Part of a small language model's weights.
Training: 701M tokens, 10215 steps.
MLP neurons of a small language model. Each row is named by its layer, matrix (gate and up: input weights; down: output weights) and neuron, and shows model dimensions 0-255. Each number is 500 + 50 x the weight over its row's rms, rounded and kept within 0 to 999. Numbers have three digits each. A neuron's up and down rows have the sign that makes its largest values positive.
After each neuron's rows, "fires before" lists the tokens most often just after its 100 highest values on Wikipedia text that the model never trained on.

L4.gate390:563448486471536641539577586467452537524453451495486429553422542509490532496449559514489609522456386437487559472589512516465583460516537544526474438612473537515572465468512411428516479388445443485550521472537531512460567540480478507450517540499347415514470412483516546544498455458505501507494485495550615450490457463505498445473479576419534464482486459465442407559478479450404472449504481501551425591411460480517493529477437526501475524538386534451529512472594458574553496490561530501607528417482466492538546549451476501425561411546513481440452459532594453515487417520403481484486502478535541457495521532411509460546515453471460457467505491525496420513485511473549560524538508444509603482469571496543486547551558483482482567532489526396489516486396563539551557445406609
L4.up390:468508411445571415420587494464499503489448472469394499465470546531471492454547473508489488519504520484487530523479469497552481546472443483467488537548445496547522494411485528489586482409568468392445506482525459554460515513445549547556526371512539499563457542557559533522480432542449517558510514571605517482496647493545419459467591532678545464571541495476500429448478505513379551533476410598568526551487425555543513461522464513510466541486429548581549461478479461560545416560575493505472512435460487459486454596491459438464542456444501441387558491516479494540428420498419464514488460476409549552559612509515490496520524549571515561478521508537524617443557513439480459595557506511550530500535501466462527602548513501486573547589554519531553516446531500527591488510560523
L4.down390:489607550418576425487429463469465614431538484520432491552341497444475518456605519540446592511506557449517406494416499415547520483500484553526600437512571486539583496543499455528609565471472436485494459469570458519486598382419440490510472480463484521443438528495475478476481472495531473535554539554478505496460515520509520557677536525465560533453493544468496469428509484531381520501470524501576540507512495537513511502537598464455498527462490463425532526545385471523481506497559526532527465517475486515402428533476512518463451517495492485538457552510540462496502506611433520523495561495515571553446481470472528559421537457456586491560578417513480532480534527542525466448532539539629424453389594638511449481475476577554555500451564529535520530497480538530559533446535457
fires before: " ", " −", " |", "-old", "."

L8.gate101:522494405465536559504574461384539542446553462492543526537396451499574455516432526447449488578528508561479519509569516463545596510548592495520494512492606531528554501493524480488486555505522479561539405498569419486516520491482482587552465487508448543540482560489528518421428552527402516476460519513448466595536451526589515545556448453502494540458596394521422469489465477560497488407450560360475447453498490471458384581499467524437556471434471548524485560582457399544466525440519574571522551447463495474530541400553529533467491457607550509513439564578511526353490501433524476477494426528530492538491528467514505441461536455485402424510456475516529430492480527492584539543524439553403532511542535515458529473453555570484477442468555528469526531511511477646389478443478485
L8.up101:515485464579454472542511474441487577552535516466529491477411437556532395463477509577538599489488467500405416555577541509532534498621455439427543569509489533466544490523505452403487532509563451552505446469397486533405468524512551492494514517468515607493459536483494447530579563538521551569493524600515465607496481531528533453497455451441559530511608426439493467533411533540547519494529428497494441477489407433504474384542502542586537535546456556461516528383474501425527449539438570510448401491505494494488413378484474550430513448536484415469490428488522553491470480436464532463409510564520494519477645547495464486516552436479493505524507564516491460550448503556544548509502535401547475473449515481520564487461551391475440507504605517527487475441507421531414511637496534
L8.down101:547617457533504421476483566485461565403514439580578459488495498495518539483568498454439441475426438501411525453486534530452518557540585459438523459462525509488492540422492520494554457497522486494456543404563520473500440515406412564523493474551406515428520450479530572489502445423431492506400583566554535417549502557525555561534533470533517573375494558582478452419516542484517494586475587435439528541493468513528481406497496460532629543470454477471455362455489458460548558448504477433351571512538444485489587565587393573524479451543552598543487534445531564493504499442510543504470545476400492535556504583476426557565473485554443444480435547477477521536496531479486494525535499512520535390533517446509519446520424570496504567540525457503507443480499509545471553504515561
fires before: " as", " by", " in", " with", " to"

L9.gate331:431567522441531519450505509481565486485416605407589512532521469518457486453477530479504569457490479453439413528471478461538461463516532509475550477463442523504510437455528618542524499481557487526515516546421454420490457550431647455529538609530576513551505394485464547534519542524484507423417558437510473472467523427549461435526523470503539478482548486515613409535480491530582509468450489592492509439451521520432560502605544537582543523459527578418625465443430595513465582449425504520402557451585458508534527435546485459478501524488629459529600515476479412622516469521503560468543491484465511451489544457595529529470425420481529576399490552473501487418490530503508537467497453501483571453522410441580508466403530499493528460490476485401497488489497506520476437486435541
L9.up331:518487608491489374502501450442617458448551477484589557558466493529548493474529524459524509476479356433518561476553522492542526417561551468375514535567569381463500461441469445593493522468552547476522504505619536531461565456481471599461463539597510522429523418466582518409492460480407418547480590529558441561525477431524502463511509485505478501526484514485486462379550413477434464475539524502502450498558503497500492508465423547510469502505447433480543356507542562480567509538538538471532540546512557524504506519560451504526528539575514589456503550403436510542496470574522494492530483551458426549568451494426522471526479451500462559560488585471524559509513507573491590489421440483490481476455491602491561470535481552559469492498391538596426426504475466523549570598497557
L9.down331:484544490466471437512507478501460594444458568472510522524493526483447534527503446495483438476442523446389474496553413483395551497433590438536468560505535547443429447487462454530482489517455461491494458535398536460450628452431518538547575435463536561551589485454457514472490430483489451613529495596475517455436622605465515520510451561435574465530464515473501494510428501516499536633466524524541487473495458559544515420482483488482435535496479538552474548488518512534481480564445562427471552527435501536690511539486498509519468528487531525421548512520540521536515530556514496459519531495560530461492551489447516542445451526491507452516426483494659486387507491547521403466570536509452465342521529461412505529539552491479527477444520440470492275521500462514475514526488514
fires before: "19", "18", "20"

L9.gate190:365507485555474481515494585491483509569466482501503557570497525536541513439463504455610570481489514577553463579472444417457569448547511471517530536505516479525495456587501479563628486470426448545459489536479604460481461593530565474510410499506552532476505521457489491448524557427494546474489499566499501495516456466498484399568560499487523491399548477509542444460497539512528563471479471463543459415522469525474497403473424434449507572498515441466644464437614438530508422489531590489528504460510482565530589541426457483464515518499407419559379517510538454535693441541532553528460470497519464488520543422492467446505481441514531462570492591473444475509464448505495518568474520572513564491529545502553408437488513427594466607424564466458488507505482463499532440439601574
L9.up190:542544553507529530498445475515563510540476479431490479517473420543481453442550490507591451513545467497499472502595446653533460499504427533456517496454464427483589509504486462489533501406565500472420487518575428437515483549478486475537528588463448521443537483486552531566528390419440569564539445486543524483432454520585507419504522593487402379433545510467511423532461498554499508407498499451510449465505495432528495454479414523417472571514571496529529447468579552433526559508544435502469461481554406502530573460531508498355472586470559496461598417571588456458467426483412431460567500559572457519509473520482419548480584487460554478545591518598514543571438478524522513478531483527535498511512513469473439595423539467443488546433449510521563535416493488503419522401474433
L9.down190:496484508601470463479515527520473533481496508443432542534417537471596538417538494486434452505495541524614472408440534460486654525550523480559554536405478432432411492534445464540516535524441545518406562551453477458490514475566577525490486482547499489515452546500488442536425552595502438442496518470497428506402491448437412467472500422499475463465499450374559548508408498531437529494555531470491461596516480524417548587470492556579485493502520523514578540574461473609546558490536552517536475570540524487539572454470592568528527454479529437521521482582553501458453564481479504446486458453588473518415491486452511378464500437438524634521589488498554538473507388448504442496472514518552394441493505502571516442491529538509569548394545429463536571514481488512512575488577514
fires before: ",", ".", " and", " (", ".\n\n", ")."

L4.gate448:390481547574544452524528505504434483491589496474459556459455470473527535509451454424596577450515537485493404588414567424471473501496407469546475575506461474502577435459501566472489489445558503520566514500533485441489526481506576462466410523585488538573461612505498480522496576502460485517482536568583493535504440498567477472489487521484446506522607535504528441507399450549570476419501638470570403542467476506476422554456489486512613466518541413468562591533508538470412498501455585484493418391475486455586567452455526492474543411487513497524485470483510555439583579484544527544492503527494439458535503494533574433512560482527457496495484492401555419571380521577446508570474476483552475497531474422534585506357484486483496525491496527492445504483507477548425566578524612
L4.up448:440474562573469463547543518463538489419421568488530550567474419583515544475531533527532462462516570429425412455532488440558443471503534501514457559447620605499499541442552596444525441516420454460428527528575477505421567523507516464500485506588540620524509511436565501525473542493581432440571468523517516496424528607541434483507447480481493548497476483413612490444502565441607462451505576531432451489474519475472530598503459439517541565441507514512460485482482455527448500498483426528558524480464455475484420426512546435446522573458598572490499573528520462424670515493501459582475519387408490520482480536511546447460501577593552538462480520519504435569519509517468492561603580524492484475504403561442541559482515488578492489524465487531463546474551502499463481573433559
L4.down448:570525484461552501509482436514499515588494422458503482475476513463500475440488457494450384584449499495559584450555431464455495451469529436442486509598520547562446492556498457529461554466485409493458515406417523448528461510464472586561531503498501511530606490522462504541445506566437437542422477479474470489507479467526493570443525562468467464559503455554544513457520473471474544446559526530523559502513452385448533479557491579524605472462458410441502404479491473466559504494537434439501543589498492480402497532543520584564470455541485523490584497410522475536466453425459557476419468521512476429506466562458522440482492502424434502456490498549523544563534489468577455562566586518482442433551446527456458470647524455467486436493479453489569337441418507439495521308501380
fires before: ",", "22", "10", "20", "\n", "."

L8.gate536:469544458460426560568480347496433488596537400532472493504441500397556643455510475505496512517503476486483568446460539487571494498481496458456541477494558580494420507523503421593538547459509585552496501476443593434511522534594435456462550476551538417435566543460465468506506505527546531525565475563510487530542487489467586449574436530503521549538594518453440528490497464499504514591542500494514462401435499525600506496541432441558511400552525577496492439553532475476444399504506514477478582474453473467521496556531462439465514500623442458536450410587517540546501458519448556423413538492547593547476606582527369489568503510484505447513448468390458543514536525539533451434615583489531512461477507471446493432474497495520558485481460433534498566557456528554521511552485563
L8.up536:478552452454509509446482560519516511523491537521409555519495519463515410534458586445458441511544487567407532544486539537519489479547412414472426422484532482480515561607493504513424451544535580455527567499516511435546489467458419395543494533553453441435522527625460565500521475503481549516491458502479463420543562484525452462477505483613507505443507521392476559543565567473449438506469478482604500494532480625463466529483479507426452613550548415547506476444560514528520445566461600420485547499432508570536514477438540452527474506486561479463509497635497554496405458449549485464488499466509365535427425426529601584460455554578536479565603500538492508498464521502516511557544473456534559591520544486421488449478412490591587470602498488525519500548500480491596451564489524
L8.down536:447471487505507472456460522491472534481497491527474464454450525453488472491475497510515544508524516541473549514515488535602605376507577508466506487473408502504510512511545450494523521488444552588471532490476533538518517433511573535434579540545486501537512480396467550458578514469509482562404540551564545559525498466572494577493477430557476517420591514518456475554541426457484564241479505543600493484455507407530477495525448474506644414518481519432437430488536465568408460497537523497554478488496518528514544570596470467559513475535450537503500473501420456499536412563517486487525412520542405540480578482576503429501491503560478522584456554518683448599587445458508450598482491466495526427486470521573467453478480474427489458421511484522489410468561532495549538508524450
fires before: " |", " of", " second", " third", " ("

L8.gate147:491545521475515551505495474587419486446516437580437436525498465477474584498516499520518445514453608555445469433508462473517494505551542580564451428501515403501467523548464389533573553544442533481528502530467461449552561431557472499537468454503528536420496511493542515467492469561500462447508434490433500391516500464477495466490489430594588490534496538566547564540472461531542475586579482452507452391554586646485547488539538447506466527565523499467564483568539510564549529490389558489428521493517548550587523616569437454549492511565517527515493377572467552515512553536459485419526519483535452535469471465490436519462543557474529438573533454548495570503439474468458425489585463495500560553486469441463586528546554434508518560515580418506638619567476394536574512552524426
L8.up147:511481514389461460483532425424587610481506515428580501551510490481508448488463544516511562516457508527463421549460431527530483463610389532463462493552552551406556543475430487499509555536506532510497400584591460420549486482492476555507568567519510490504492599509575474568450540546464512575554427414541588513462481475457425482527506467500487501476513506498495577448491501479574503481487590431528489515512597579541512427464465577533508430480520537506556446518513500530565556463534488509523384481595537511506579535546478514432523446502523419417633421552507472487562436493546475467447468530569578593388544474535513585521560516591421548486542488584550468411525464433510447541527487573535507545509542560435500501480418565441538475583502458592523525512453538585532444521551444
L8.down147:477592462545426577549587466579499502602516466623501542563452441494475498542486499537443584542469396488484507470510533453587495527510487533465540512474522552444426534541524482569524560456470576486490489544597516518568375562489508528453559601397348483459494461520543494534520514542564503539483555510523453588503483584530400519436477510487517410477480511531496486510547406469579447511557537519485514428518548416528447470493496546361450465533573525532497503451545470574430481473483535425528520553476516469481472578549455394490482496542422446445520481459526437530512464456519530465424430512514507499566625507532388506515480523648535460465510510555519570474463505486519516514508521532515522640490474549548493422443553511612513479521493495501538378479461484568463441437470540
fires before: " |"

L2.gate588:429456527469552533510533405474454500380530563446528456533488536475478518521438495466554536610396596465462510522420463524490433525561490465589575496493496496425534437509522511518448489447463452439479439461568442411485509491492511539417495587456473489590452525436522592419479406487549502446476526542560552503531506486561502531443619494477397562490352481570493539493529422493452507494466480518500523489415504481530456575453616484493569425497513536579575527614581383466393440416450489538509475433467481477533487545552431412456410438491470517507559526550527549527448520476524493492475501472500542517561561475563503490610502534524442546545452482494510575497426531472612422504493449610490487454478476533504553506410557470488493533480484479522567542464595481552497584489476505
L2.up588:453508565508490475469551508541554495500501556491475368451507456480450507549473402462491513533500568513427529545485525429424452492550474504450443494558465530507526634442523602605483408479438530492448435510510443481457500494519535432483497472474436559411449495557484478518424471545504437435544455551454451524436518630519571485478472508412399498517435494531480549495539514562545477503446527611512456600487637548506577460396516461506469515466472474542504521519506387532491561507462538514493544565472539495508571586564516416519422527448427497504480474517541478541422550599634404541371534475485487530532471535501514500452438517527435466471528462462521440507452555515559459514647506475557471544517591510504530585499577459611526512483494467548530553510528601496495512593510458
L2.down588:440484535479475469507457460536538529517580473542502460417436481585395509506523571553535455582440446523459513496584472534469460481533485511460570541551566527461493555576436547574522457485492543468505507450541514509509547546446533519453408563454527529493476494509483389472509485556502502529465557471444499458452506488522615442571509452474513540479490393501431560496484427529448539627458606538516494592512582471491443551555485524435466394489509555494478497514503546561436567440577541463465435498479520499420543455524413457515561507489507494523497449509583471508507584498501575522370485472474510483418516492478493438476473528443475530412451518436357453416444471460527500498543482572488586281449521533494516553480449555498539555594514457505452558486596497510467431622425492
fires before: " |", " the", " ", " \""

L7.gate192:404443338502428577551505571472477493560505468464498590424576487522536516478520511424514516450513550583559415632624471526421521522464434506510459530491572534496526573563448486478427458498475457559440398480507539561491459537482570496576414487554554534512443496474542466470470506456551518428460528457536466444524445495522503477520451461529580465536498420553452411544463594496556558418573549481625522513489516572516493446453484526441619512468540545518515460547395434414446492496514454524397505475514451508496523536532491511491451491479513439637493473500532499383496532557537446428453599484448454568453577474518611544496559437453515574494470462521569491481524483451504504485556498524515513510494555465542558460531516394531529566525551510456494504527466568531454500509590585
L7.up192:484414512508470514449543456494580469535484356472538500526488504516454431518558512543505539498485513591504457429528541503505609403545572403485545416433514479514559539515500471521535521490478530474480422486567499466497550531531479581600505469473449514571447512354465423450556560488629495515526543469558507420473514518535482393522463541442482461515555436503462491555590494460575551535511493515473413431486563489559469607474488512419494497455490540457526433494451472554400410463559474525466529492498489496493432546519468517449476538476458474495539517531448463446543547512412440622524500451514532513454511524514489566554567465492451448478580558577487512372578420605486427532538475515489599464553520401546473432535542445582420437497508449511397570532537436512485517557565597
L7.down192:392498475525582524528404459439451493524493563528412442441546458488555524485481467478538460440481520554511506525541514474561540462529488489479428512501490513585559448470488536590498463524420507490534498454583467504482510541455466463476443484445433501463495547529533608559510487449517481575483512546494514498462512484469515543506492525463501565423451532434489476506484439496502461219479583578564489448476529575393484496492467471566424489566495505485590451407499399552520516506444466492527363573465456513292515512471526518462488473498453540543461516541550508523420432483549497435506478510487511535598490503470537536473485476451471449466448513442436487612470457550564535496531440477577460491438471467499497388406485463546518573507555524522538425441535440497427493476519409
fires before: ",", ".", ".\n\n", " and", " in", " by"

L8.gate162:440537540437560545456604569438497492458520511521529530496569548504440470533509537422463408428449555513511563570528551464515492514546500515417435380497491437518495455520459566506554427459636458560580437652504475464467480526477423446553524522502474566472489539430406484512534446523553481523481534404512507567460488584394489509405402624571486481484545495397496443513489553464487459471457561458519529429442580492443577545508445550565412596551450513460514450509476488501521531568495539524481538480479483513498521467520408458460501502493567419571506486515573484480500460567452493506543453475473494569509442496570468564497470572410535491512487461445494518547524552384500474537569524568471507605509541520480528429505491598440419536518552472520607519474442589501517391532491445
L8.up162:423559435513466534419425481470487422461481541498435510552552477513470506433632440488423386446490532591502579504510429516541518497491435497538485521462451453517545465427551411477450493579418523559559489515520508566553457497489540465412448423642467513383481476517476503581423578578459562490436505496525470427498537543576459491572487469507500559460421451551354427553541500408525491498502527534401538466548444517512515520553555479512554584567514535498540501443487523522499503472509482475510428423556536538480425476514490474559503450514493503553522519513469464512577447506497581477573565558543551409479600539491539572534494477507485538524552501412474427516496417450499492428470504504503503491487499608533551459466499534537456448548532497512467431518683519528484578542635531
L8.down162:635501462530469468486446459495603508557530454533463560520346475461584568553485523518534535576519497420508470507590457471496492547429463397497484477530513532538469525534536516534489473442442450567441546533561547618460487450429561469556446521488467544557541525453506442536579452499406442502543464467472523562520484425520476441515478505502491407495448503474539463444467607579467499420538563368515372539477601498520531494496439468490588501570555485518534499518509455574483484479481464499535495507523572542562580445496499496493434473440520567482490453555538562471454514456534432530427457505540450455599522456490482532436467544554482501550523533402495473475459538464509475563527462541493422278586442501493436592551553452455475497559609503508501494502459417461524534527461485
fires before: "4", "3", " |\n", "2", "7"

L7.gate100:407573493578546497530464491508540514458518503512446472499538586549466474527502512520578527501430454513568476421459436410439519467482534531606449483558500518502529522627497565470528463450614391483561577567522430493477467442557453515530497441507593507488539562611467413518495534485470481480552439479522467525462577521431596511531561575478465576532468487449444490558524434478544495461460509499504543489477516418477499440484451495530461478584474542542546560538569456516569559502555398562420505501554436508572453514500519528498530560594406425401448464490521632560518501504534424474501465493449500534468446548485566565508452527573450489431499558546511538455479490356497502423479512430534464507623511568411458469403517491478510491533450556515548491500442499603554369445491514
L7.up100:387540474462507433517488443568442393484449558541532478577432499534485442448514451472517479545417425527567517538420497491487421396472519499428574525457510516561540440455488479470388491461505443444443585430439466554501499456597484482475546511388450499543515507614520466454461439538410555559551548510518512536470532478457525558478563489419404501522483497443447502460503469578395612562551443573539435475491494500535464504533528469543485465538491417507568508545615536470473550394471523487467476473620465405513435501504486483560523385469558531528487431603558518450551462556487512447529412523514601549482461478468477431473527528447452579536522435538523495512449507401380525494478464553476417463569524524553541512495520523461495411530473570494584478490564502443521518521450486
L7.down100:550493605450488491533468534514509600495578484467500471504451489427447475443548442548474506490460530452472515477547319566551459561554499482465518431527478525457473434512495506456465494504433474494534504551451554540472501522514459503422482539521447447456513587433520585428460582561457492525482543484580448492497491566495472421414487502455518407388572497439602465480440531378512469491526519513470465403551439480506461619528504387324494491536478427457478414467513437486503524482494468488563476529452492463444506524505511565494551420561490495561464502446570497504507507461478575535565505463531489479446427545511456434505572459473593530540527447458510508627519540475488474441508549485501528382386584468510530471574517564472505469476556419508401406451448510548520548496525386
fires before: " ", ".", "14", ":"

L8.gate111:530532544529518543487523501623538519352553468464415391400489503521457581560524613474496451473510472512405489579504531490440442506548477476502485536480435430459437527419507507465532468483483433540456501542517520500437585540508530567541544481507492441477432460505573499465489489548473479548549479497518565529485526556488533487566520550468448482457470562565582525469574503584481403496474461458505515554447585447442508430472504510416505468545376517540477464492509490466503514473532474504595554414567575486553552556470433599500476505477544472513462475534576455554617470515501400526504360461625514526596524400443543519475539393502487511511557579505468480553475567521531459562523578474531464416568451489469455524558500545455529509545505560524502576534373546491398553456433553
L8.up111:421540531432542515533469420493475506433465619574477495454493556438428555478504503488452524524519553523509484439581572553565581528568585462557600499511518524484403414526460568495501468446508512515454469511498454458471607560467427515530523548467537479581552492561539433517523507514503570452458393456518556384503591489500433551461597517532526577513438569389512381401589531506448568556511597514523563466511471506489538536603512505489469489586521433501534516499582424566491469493469484528466437490478421528531559442430512553478565492471501511489514377513509515439583599574517527567513420416536540411526455558518559522485578567577422511488476442517505452573514536434438444488554466530499573459532552562495467558464512510560533509512501466465526570463527449457525587503526492
L8.down111:496531444485484488523506486532556456448475538442510466487489450563544567449443514501474518593512479458506492449507496514464475488500496433587574414541447420450468466488469501492490484559413530486497566622556455441530354457534525453595542392471499496498587446558529537501481461546433559474591530496574502537561546570437469605439478608488487470517447523516484492458517575483493548385462569565565498491552516495472545486476514466479566516434561449482494432577467452450435529548556510516561543493551501530537555521460450602522410438514544530509472551489445553487520529566489494501599518507445474535434533466545494455495431440378474479463517517463621633571580543429482470422472421491509476579516491410481433429499490479484506491457577563442506389582467504584515542572468611
fires before: " ", "|", " |"

L9.gate351:457452457446517467490433519569493519540417523527410457426556505567510576524506466402508535437482496440390514447493494450539488434581519522461485434606534508495506458488469519574574443506455499453610492463431525415517516549474497431374492510547609428451428545569484468552559451499439475486526431508448488448496531402466533517450518535443530480517592470472494466527524492480494501519520439444518514492446523504440533446487486496574462444589484570539551455493533371512503530470503376363463576515500462447524507586527499474525473528531585374577578431459463424621495479481500478451506454475527483430584557489549481449518530478470408443528550576542518469435415501508559440454517478559411594399520518536470475511539492445505576489569453505546584531469474534547539532581505452
L9.up351:533399407467542527457580383471508566499526472541503503542539506483555534427433475479440537485585560502554461470459497615511443566521431426447461526518468492602631512535511538509532560514486527510543438522505515423580491502566553454494591512518478521492527444514509475487503521469588571464423415542510383609468460464448529468514517563518493465563447515466587586484474533546451475498558525481509499524540612573486550508496565475483557496472456582400475537474614554468495563497511495539547453410443529468504537520586503578553478527432624483563586538465574439533505453431562480409493387545497463488435464549482527565482525524525447386444470589505529467500495483429603456544556467445514433502500596478547496447488559449455552488500461509513534553399499436514563486509479476
L9.down351:481508491457441463435558516518537467466531543513415524507498518471520515507527498441501525561467526497443449440499578519522502562551515499467481538502532509554423538592439461490485543556581480451546362533501453493518307573488570447461495514499510530521469487513457470421522589550455582481459492492536494602478546529471499529513517458462532428463462508587441555556478424465533433566440430438370576494527571503444520442560553453537538469556502527569532526490503500432488550518491460493440480493525547555382483455582472550436540453411541485415496399527624480570502420492473415456537508534424530572507477550619490451438468488535449409562434539592452519448471430457505467522569548481467497481509566500493427468427513521487469546517495470521510366508557635475509553500524400
fires before: " |", "11"

L8.gate217:510485499498504561483539479492492490453539607551457480607451562550416568485523499524475508610475533453484520423522503518544490597564546520420479568485533446494405525506522530436487477496516550467577503533469425490464575609499413486545504508454449514523479514476528463512438425582472459528536596526524570533521478493492542506486472443420496541512451569611413537523544425499581441550532396461517498469476525477481588414619505466528453374558528551496540462503576381495544475517497504543501497472507475418554387501506373559531410459423473505544425572509528533436391482512481499440498446438514556515579566405566510393473468565420495412511398499534434491514481494490500511452540515476486601475489575504487506570501529541529545384497532558556439486554547526506438498509506439
L8.up217:447589465495448486455505570518456503403527465538415443478421500441458480580420466582532365574472610474500480566453641474447496562537432555475525591446531470489513484552511418608480486485435553446470437557528494447509548496557415440510426512435471580517473550480516448553417508560441467448507444519557405484423525498492519525481546543523576510589418518537531498531533459495570479488488518452548522489583532489534489475465469455459503494478453451441506526450454454508513427471597554504590497588509532546504514576540460444452500491524522509594456500473538492420538512431472511534436426516501499474462566603530568483449424525539449547450537475528521569509454499493493543564544528492515444534561516530511497597438503517652437454431522519445591543451543591432584571580545487
L8.down217:557478420547563474551517486456461502503460596510520591549556576420558476456575539508508520379433513490489461479500482466522537520528514489522461477574421485451464495490429532457522482584442534525456467573448438517467500424462425478436486493484473559578479511547553481502585522508579496523614544448506564553473516477541462488624518499514456502487445426621480517476493465425539416495498525496403544533436508516511550484541498518482546529579471514563470444531611554476484528491484486421464531496464522585534465435540427554456467417531573504453484540502375558484439534490568521557490580460474426527547497425556501459456531450362510485615414458475577526416528572518547459442511560471531547559370594451451545490560488467566555448519506526522530367429443489531533450570483453
fires before: " |", ".", "|", " Democratic"

L7.gate355:498505346519494513553581549529535466465543490656541468502441515484530464433433631482462512520442451399541546495506470517577545550492544477520426590515498451560486554422498455579527643532531507471566444480612490496514522471542424448505450501524435431477494527464385483441539428550494510449459421514499455410497525511468518513467570483516585546461562528500438493487524510538448499471438578507540548524485501486479529485504536540532550502502406443505490466540524473438481424534439503547461544506517548441598493518590431552392521446521523555438492451611535402520540552478517475479486578526477611548468514535582483461537611566467398548567493486567539465499499545400509451444563474455469504495471551485511596407550434461491561473490520485500516524552572561464518461566416488
L7.up355:487522567469509501454479458542480434611516569530582530541508570553597535546429398481499467488474450512535481490499479522503469463485447450486431475437554474588424621495520484535536502500536493423479506525553519413464455400488506453526498493411460465458541464457483511559480445530438437543445425527589532546460434495526438502461565597459437549559505490468531509509478566497562499529500413546479552548492558601547386579453532538482483460574612498427524482475493546445536472493464601492540573532557557469572494486510470501548489551395443415494566521483395527529501539542519481478471553511573559474522393539483454516461424564536415443534567540528437500374427462513411451363457437500518505475563507425530588516528470593487436515512521483541460424444574567495531492567465525
L7.down355:525517522412516503535521513527541534455571514412523574443505457457416602527539541521556551485488466513463422517400562445537456524606536555536529508589459571569550482476518466500533543634399544549505476364499530493541515525464426549447473530486452528518466435465537537465524582489536442478483544521433497591588487535519493491475475561372488561496526508587474380531471520508544437467486478455451512549477503498536484511519433510380499483469499532484503425482494583422432465435551467381623535536509476617536569496524466620563502532465525463491508490563568490505553526519522551517466576465465489461521530421576512503508583435491510551506429620521550539521378513552514535489491506440510560534444485449478477572507509551568592517590507524561503533580472491536473483544618532
fires before: " |", "1", "2", "3", " |\n", ":"

L2.gate350:421549468471462512420521462566476496406543480534455496564346539430427557473474462541514510500422453485518539489407543419554462471531525526469498476560422472530519541477569586546506512422511412476480535570582490558532492472455515478437446544559451450493502502481520500507548454529452516460519613513559525544521486458463571432500440501394593514543478536519528494493472483509389548537560559528483385454524535472545479531501562499478527525558468462500596458562605495424480394555444576448510496469484509474605461538385524529466444493582494472554382438434469446553568530521515454495497472440500505563497545496530563492574520523448493548500345525534507462523453499560448455510593596523543461457480512511537490504338527472468543476445491396414501469457516460555466556543577535
L2.up350:492548522531485464554517568585450549519544442462435536505459541449552564441490419497573511476500444463446504473625461451570427509554517531503492452540470556528477492501576590535592454466513518423483509510498501520473464545548648477514489415459475518489459568517432476500464450466614525529605464540520551476531422526504544491524471438521498506476571519516489560437532474479537570480555499547541506523510532530540496574590539621517551483408522585447461512547529502469608533478497649446461531472464529477459532540473497498519410564557469518562459394481489451536544558558506546496516576463449435495480506405469494505507543507495465486498393421534533598435527521549449438540562520448551460496482586478453572532416627605511378554480574422525541539476590446537496582529448552
L2.down350:482548529496505413542480483512369567417510534478487537432441485495505564543517427491464458453460461533502527454593600550416509581467438504543556456528464524536475514541614501517564481474559473499486558552556516448493483555505553373515475555542417481522545443529443459496481509571453575540518517525538499524516454573490541478514524429500531527511540427515486480492422380558472463463460409487467535517538508500550514431539493524453437477456436486476489493540453527394538539503536544462504471535492467532624544523417532477396577485453435587500422491483366549477473526565405505368661511510528538409438584491493476470442554482404507447488440428518388513522470485510461604498517619522553524473444553438501573483496534570470482535525485548511509416534540479565498529429457545
fires before: " |", " –", " second", " third", ")\n\n", " "

L8.gate622:463588540576492541519509466534514570496537464516432532482522564437461495533510587560480556523496550487465453398506562475466438546462561514520481404532536528543455455450374567478434580529488483477529556509566489381500493542565529602512490430580575371553436593524589594422422520536479544505553578488534497426503569504455540461510437480512533449462443575555523469447461521540530554501488513551547468477431514465496434545487493552472492518528482479485467432521531477379538551469505548421386554435536467466579516538437475475433537564638534483528479478595485498443486585563573485476492563494551480547523494440432540456558561525413555464484487446442508454575491432463494489493576478449537529483569488408498531562463511620436543466498449509465595533465485398501456523504470568
L8.up622:455549486431551508468557510503457381517401484420450459461589488505525512500550518516530462444503464490510504476521644540554485469470508491484546528539397533504512533395507431420453478442541498533476555341486510476503474432557465429549567565504479483517514468498545462492482530494529449562512586453485495430414408532421478523459383533507596438499556500468501407514429564473650482495446531523438547490471479458439545501497401536548505523426446591577499399523404500506516528572514526541517545505449508582499526474440492469471570511493420446455577564547584467434466403529530448581489505543509492465419505519407509581461466485523486465503538501557527530457529472513517568577423505524584598519590505454521419560539534518495509426457525494537540612502479526558459514466547581
L8.down622:440437582561517534432579523510560554553530524533493387461536444592560432519481459497521483488441555499544506524535523527508499474477415567498501505409544476413488563524526505452461471569572476580510497485491528496528509442509526531439513515470487411438489530593407424419476566543501494454509508502522553451495543537517412536488461428521439438603541521616553492524480526544529562582475483504417560541544494492510525482485486493438473479549483515426469444505540384439435437504525437537566532537508526468414523538573527481542361506535444463491546479536521465564449457512543422522363438479522464507405543527506575501466427542542512527455411466610448480424442470535409516584534516528581494367397452532465542487538508412459531486474468474454536336479501520494484520397508495
fires before: ")", "),", ")\n\n", " |", "\n"